config.yaml
n_layer: 13
d_mlp: 1024
activation: "gelu"
norm: "layernorm"
rope_base: 10000.0
bias: "all"
init: "trunc"
init_std_qkv: 0.0262
lr_mult_up: 1.41
lr_mult_down: 3.0
lr_head: 0.00597
warmup_steps: 200
train_tokens: 380200000
dataset: "wikipedia_en"
MLP neurons of a small language model. Each row is named by its layer, matrix (down: output weights) and neuron, and shows model dimensions 48-143. Each number is 50 + 12 x the weight over its row's rms, rounded and kept within 0 to 99.
After each neuron's rows, "fires before" lists the tokens most often just after its 100 highest values on Wikipedia text that the model never trained on.

L4.down448:40 45 41 44 42 55 49 36 38 69 43 28 12 59 54 46 47 52 57 30 59 50 63 50 53 59 40 68 25 44 43 54 43 43 54 36 51 45 61 58 61 72 45 52 38 73 50 54 49 25 38 62 65 54 57 41 45 50 54 73 58 53 68 31 35 59 40 48 40 36 51 55 79 19 73 60 37 55 57 47 50 52 50 53 38 48 20 44 52 53 52 65 66 64 63 36
fires before: "|", "|---|---|---|---"

L8.down839:37 46 48 33 54 44 46 54 60 99 51 50 00 46 51 59 54 43 58 45 57 49 47 55 49 48 64 39 53 60 51 53 56 46 48 56 49 55 59 55 49 54 40 43 42 53 49 45 50 47 49 47 48 50 50 56 56 49 51 47 51 47 50 50 48 45 43 59 42 47 51 54 61 44 47 52 42 52 43 53 50 52 45 57 54 52 53 46 43 50 42 42 52 41 49 39
fires before: "==", "===", "The", "A", "In", "|"

L3.down632:53 48 71 33 26 22 55 61 47 27 58 50 58 47 52 46 62 56 50 47 62 55 53 40 48 50 43 40 46 50 48 71 65 30 43 62 49 38 53 61 58 58 58 50 56 37 56 39 59 48 55 37 31 55 43 48 32 69 60 46 41 58 44 38 51 52 53 39 61 68 49 69 45 48 47 26 35 32 43 59 62 35 50 35 46 49 58 66 45 59 63 36 34 67 31 50
fires before: "et", "s", "n", "icip", " of", "ic"

L4.down129:43 46 78 52 52 27 61 62 41 10 33 65 83 65 49 55 56 57 54 41 56 53 37 80 64 50 73 48 30 50 58 44 64 52 50 63 66 37 49 57 49 48 68 40 54 51 50 71 52 57 37 40 70 60 31 52 38 72 62 31 66 36 47 37 85 36 37 55 43 26 65 50 48 29 49 56 40 48 56 68 66 51 58 71 57 29 82 39 53 60 39 62 33 51 45 38
fires before: "==\n", " ==\n", "==\n\n", " and", " ", " |"

L3.down860:60 41 58 57 53 46 47 53 41 37 51 31 72 30 40 41 71 56 58 56 30 53 59 79 44 46 62 43 44 48 47 56 49 42 55 56 44 41 40 44 34 42 54 54 57 33 51 76 54 40 47 74 53 48 34 48 45 62 37 61 41 56 66 49 69 50 43 50 45 54 57 49 45 48 52 47 72 62 29 35 52 57 39 42 48 41 49 54 63 47 47 37 42 53 49 08
fires before: " on", "==\n", "s", " in", " |", "ed"

L3.down606:54 72 51 47 55 49 65 55 59 63 60 62 63 38 49 55 44 54 50 44 70 48 54 57 55 41 62 56 56 57 69 29 61 33 43 49 33 30 37 51 40 41 34 30 41 55 47 72 53 52 46 53 53 60 10 70 42 45 55 33 69 46 43 46 80 47 27 61 41 47 38 60 43 61 53 43 42 60 44 44 58 30 55 62 41 22 58 35 43 63 51 47 43 58 54 43
fires before: "==\n", "==\n\n", " in", " and", " ==\n", " on"

L5.down390:42 63 31 36 32 40 49 57 59 99 54 46 09 55 60 41 55 50 41 48 56 55 45 53 52 49 69 48 49 53 51 58 39 38 32 66 58 52 61 60 56 46 39 32 44 41 48 36 49 50 47 49 57 44 56 62 54 43 54 40 45 53 71 55 44 42 32 65 31 45 43 47 62 48 51 60 35 54 48 67 52 48 42 67 62 61 41 36 35 51 33 37 50 51 45 45
fires before: "==", "The", "===", "A", "In", "|"

L3.down156:54 71 45 44 35 58 50 49 58 97 71 44 47 55 31 37 67 49 56 49 41 63 37 59 55 47 41 73 47 61 38 50 35 46 50 34 41 64 49 50 48 46 44 29 44 47 63 24 64 68 25 31 54 42 65 42 54 62 54 63 46 49 54 38 48 37 53 55 40 61 36 43 47 39 40 29 58 28 47 62 49 89 37 61 52 56 56 35 40 59 26 49 66 40 64 69
fires before: "-", "|"

L3.down9:26 46 14 34 42 37 44 54 52 74 41 60 34 39 62 41 38 62 56 56 62 53 58 38 39 57 63 43 58 42 73 49 55 47 61 40 41 48 49 27 49 41 67 45 35 50 54 56 44 51 52 23 39 40 49 46 35 40 41 40 72 47 61 71 37 41 40 48 55 47 60 44 72 37 52 60 69 43 51 59 42 67 50 32 40 48 47 42 39 62 46 36 38 38 54 53
fires before: "=", "C", "M", "==", "B", "H"

L8.down463:64 53 63 41 28 57 43 35 56 54 64 40 24 44 51 35 30 57 38 61 34 52 41 36 69 60 38 37 69 53 45 38 66 53 43 40 48 80 60 48 52 61 49 49 79 63 55 48 37 47 33 37 40 50 45 49 50 45 19 29 34 45 41 48 61 36 45 36 46 45 67 25 51 56 35 58 49 54 34 21 46 50 70 53 62 79 72 44 54 54 45 60 47 63 53 59
fires before: "uc", "it", "or", ".", "ade"

L5.down224:50 63 53 45 41 45 25 45 27 61 24 51 14 51 57 72 41 58 41 62 45 41 63 42 66 51 56 46 66 50 38 52 64 56 51 34 45 65 22 33 58 45 53 56 48 42 59 46 45 66 57 46 57 47 41 30 46 39 45 52 31 40 78 58 51 74 41 54 42 17 78 54 46 67 57 45 53 23 38 52 53 37 61 66 51 54 44 47 52 54 36 84 86 62 71 49
fires before: "inist", "ir", "y", "or", "it", "g"

L4.down318:59 50 41 31 52 30 50 56 64 81 48 36 45 51 41 41 59 48 65 55 48 56 43 43 72 45 32 61 30 55 44 54 47 44 48 44 58 58 50 37 35 61 42 56 60 44 55 61 43 40 40 68 53 42 62 35 56 51 28 39 61 50 55 45 47 28 60 46 39 51 44 64 43 20 76 65 23 50 40 54 33 48 44 49 32 45 50 35 39 62 39 58 43 52 57 60
fires before: "|", "|---|---|---|---", "ulation", "-", "o", "ular"

L9.down335:30 51 61 55 34 43 32 40 51 59 39 32 28 44 50 65 68 61 49 50 32 32 76 44 47 54 43 62 53 56 29 57 49 69 44 34 38 46 61 45 53 61 70 39 62 39 40 27 41 46 40 56 65 42 65 32 39 61 55 76 50 40 72 53 45 46 45 62 57 50 82 67 56 57 62 65 35 42 48 50 54 53 55 41 35 49 66 34 34 47 32 45 51 68 56 66
fires before: "*", "1", "2", "3", "4"

L3.down230:50 57 64 29 47 29 45 47 56 09 55 33 80 51 71 48 44 45 73 60 51 50 55 83 55 51 55 31 28 40 60 56 57 45 29 54 60 57 32 41 39 34 63 41 42 69 55 64 48 53 26 57 48 58 42 46 56 81 51 71 55 67 48 60 41 54 39 42 45 41 40 50 47 50 51 63 40 63 68 61 48 41 47 78 49 45 51 51 47 66 55 56 61 53 72 41
fires before: "ed", " of", "==\n", "ing", "s", ":"

L8.down203:49 64 54 47 29 52 56 39 55 38 53 51 27 49 48 59 66 62 49 60 47 48 45 41 58 44 52 41 32 54 51 63 38 74 49 43 44 47 54 61 29 36 39 37 46 28 55 44 32 49 48 56 74 58 62 59 42 53 67 58 23 53 66 42 56 55 41 68 58 40 50 67 46 37 49 63 48 60 55 45 32 50 53 43 37 44 46 42 39 66 58 68 42 78 67 63
fires before: "2", "1", "3", "5", "7", "6"

L4.down377:48 35 32 62 59 56 36 43 37 57 40 39 56 54 53 63 57 38 47 60 53 63 44 50 55 53 37 76 44 39 58 44 48 41 61 44 40 49 51 36 50 98 59 47 31 47 52 45 50 55 73 59 62 38 51 54 45 51 32 65 64 45 60 35 54 30 64 54 51 68 52 65 59 50 61 63 42 40 59 54 47 60 46 49 38 59 43 42 22 57 48 56 43 54 64 51
fires before: "-", "|", "1"

L6.down385:45 76 45 41 27 50 62 63 45 98 57 59 32 64 64 30 69 50 41 43 58 41 56 64 42 48 52 43 36 50 37 55 46 47 42 52 50 59 56 41 55 60 30 56 49 69 35 32 51 56 43 56 56 44 55 70 42 42 43 58 28 66 55 51 51 56 37 55 32 26 37 50 71 44 50 35 46 61 63 48 53 49 59 38 53 35 40 62 53 44 38 38 41 65 66 36
fires before: "==", "===", "ography", "W", "|", "ical"

L9.down916:76 44 49 55 53 48 45 36 63 51 63 57 57 58 43 67 51 39 62 46 40 38 48 62 49 92 52 64 40 54 51 36 50 37 55 36 71 47 53 38 63 54 56 58 40 72 52 37 58 56 36 46 77 40 43 52 71 56 22 66 59 42 56 28 43 55 65 49 48 44 59 40 47 29 55 36 40 56 49 31 38 42 38 51 42 53 56 50 44 41 64 52 34 54 46 63
fires before: "\n", "\n\n", ";", ".", ","

L3.down508:53 47 49 44 50 57 47 43 41 43 63 41 66 45 43 59 45 42 53 34 15 69 54 56 32 48 70 49 44 35 42 30 47 22 47 44 55 46 25 74 78 28 57 45 63 46 55 52 57 45 45 42 42 49 87 46 53 67 38 49 50 54 57 31 58 61 19 41 61 38 62 61 57 45 46 69 45 65 46 48 49 62 42 67 50 57 50 52 31 48 60 30 46 74 55 66
fires before: " as", ",", "==\n", " ==\n", " and", "f"

L6.down533:29 64 45 52 32 62 38 41 60 52 57 41 34 65 45 43 56 55 42 36 52 37 47 72 55 54 53 45 72 49 49 53 41 66 58 64 46 29 43 65 61 40 66 39 32 47 20 64 58 29 45 49 41 49 71 61 55 59 63 65 58 68 69 57 40 55 68 45 43 48 75 72 45 47 38 52 35 49 55 39 48 69 41 65 46 77 18 55 27 53 59 39 41 42 41 30
fires before: "9", "1", "7", "8", "0"

L3.down301:37 40 59 50 47 28 38 50 48 05 56 62 77 43 50 30 48 29 53 68 36 68 64 35 50 40 72 40 28 59 44 78 48 38 55 33 60 64 45 55 68 53 64 67 56 56 63 62 52 28 56 51 29 63 44 78 43 78 51 45 54 59 54 30 57 53 43 47 42 39 36 49 51 59 33 35 52 34 49 57 44 24 43 42 41 55 56 56 54 63 46 41 52 68 33 70
fires before: " as", "y", "==\n", " a", " ==\n", "out"

L8.down308:56 43 24 45 49 47 42 39 57 23 57 52 87 48 58 59 66 62 48 47 35 38 67 42 27 54 42 55 57 30 35 47 32 45 82 31 47 44 74 55 50 57 43 47 32 70 64 36 52 61 49 59 64 43 56 56 44 28 64 57 61 43 52 48 33 51 50 32 42 59 42 43 44 65 62 40 41 49 21 28 46 32 47 42 57 32 48 39 59 57 64 40 60 82 52 44
fires before: ",", ")", ".", " and", ".\n\n", " in"

L4.down640:43 80 25 42 80 56 52 54 52 45 69 51 15 74 53 31 70 57 35 64 52 56 61 41 34 51 78 39 65 50 48 43 38 61 38 46 43 35 71 37 61 61 29 50 59 56 47 51 36 38 42 74 60 49 48 55 54 45 38 46 60 39 41 59 50 60 51 54 44 25 64 52 43 66 45 45 48 54 71 49 32 40 65 66 58 58 48 43 67 52 63 68 28 30 63 35
fires before: "0", "5", "9", "6", "1"

L6.down572:48 43 53 40 42 43 43 02 35 60 38 47 43 61 32 48 30 43 31 44 33 46 37 64 41 70 59 43 50 43 65 34 44 34 59 38 50 51 31 56 40 53 31 45 28 61 80 46 56 42 51 43 68 48 31 55 57 50 51 62 55 36 44 43 48 82 39 53 52 40 59 48 43 44 36 40 51 57 39 44 40 59 59 56 47 44 59 42 52 63 59 36 61 23 44 52
fires before: ",", ".", ".\n\n", " and"

L4.down153:37 49 63 65 34 42 50 73 37 22 39 41 43 49 60 64 71 36 65 34 59 44 49 58 51 42 38 35 61 62 56 57 44 56 37 55 38 34 48 51 42 59 60 65 50 21 38 50 64 66 57 71 33 51 49 40 42 56 67 42 42 41 47 58 64 54 73 73 49 33 43 75 53 49 51 49 47 41 45 56 60 62 27 73 85 68 51 37 48 36 47 47 58 63 43 44
fires before: "9", "8", ",", "4", "3"

L3.down407:48 39 47 40 43 48 39 67 70 70 54 73 60 39 29 53 53 59 52 45 72 62 63 42 40 76 35 45 51 69 65 40 39 63 52 39 38 52 62 57 42 49 52 43 46 73 48 30 54 57 36 47 24 61 55 40 37 35 59 65 45 55 37 60 48 42 35 62 48 49 59 39 52 34 52 62 54 52 46 50 61 84 51 68 24 38 45 52 32 35 22 50 27 54 35 72
fires before: "-", "="

L3.down42:45 52 38 43 50 47 42 72 51 56 55 56 60 44 35 50 51 49 64 30 30 54 47 45 64 60 73 39 57 49 61 69 64 48 37 72 39 40 34 32 45 26 36 30 79 63 36 63 34 63 43 44 47 52 34 52 68 76 65 53 38 79 46 35 57 47 48 40 47 44 56 55 46 51 43 32 49 49 61 51 65 42 49 38 43 25 55 58 44 58 31 44 62 47 38 48
fires before: "==\n", "ition", "ic", " ==\n", " of", "ed"

L8.down39:38 55 56 43 48 36 41 58 43 35 51 61 48 54 40 70 62 64 35 45 65 55 36 65 58 62 51 53 58 56 40 49 30 61 50 67 47 23 57 58 61 51 37 57 50 47 49 42 42 58 43 59 54 39 58 62 59 40 51 79 41 43 51 72 57 39 38 56 49 23 49 63 30 68 51 38 23 57 38 47 45 51 48 48 66 46 20 38 76 33 45 59 44 64 49 48
fires before: "9", "8", "7", "1", "5"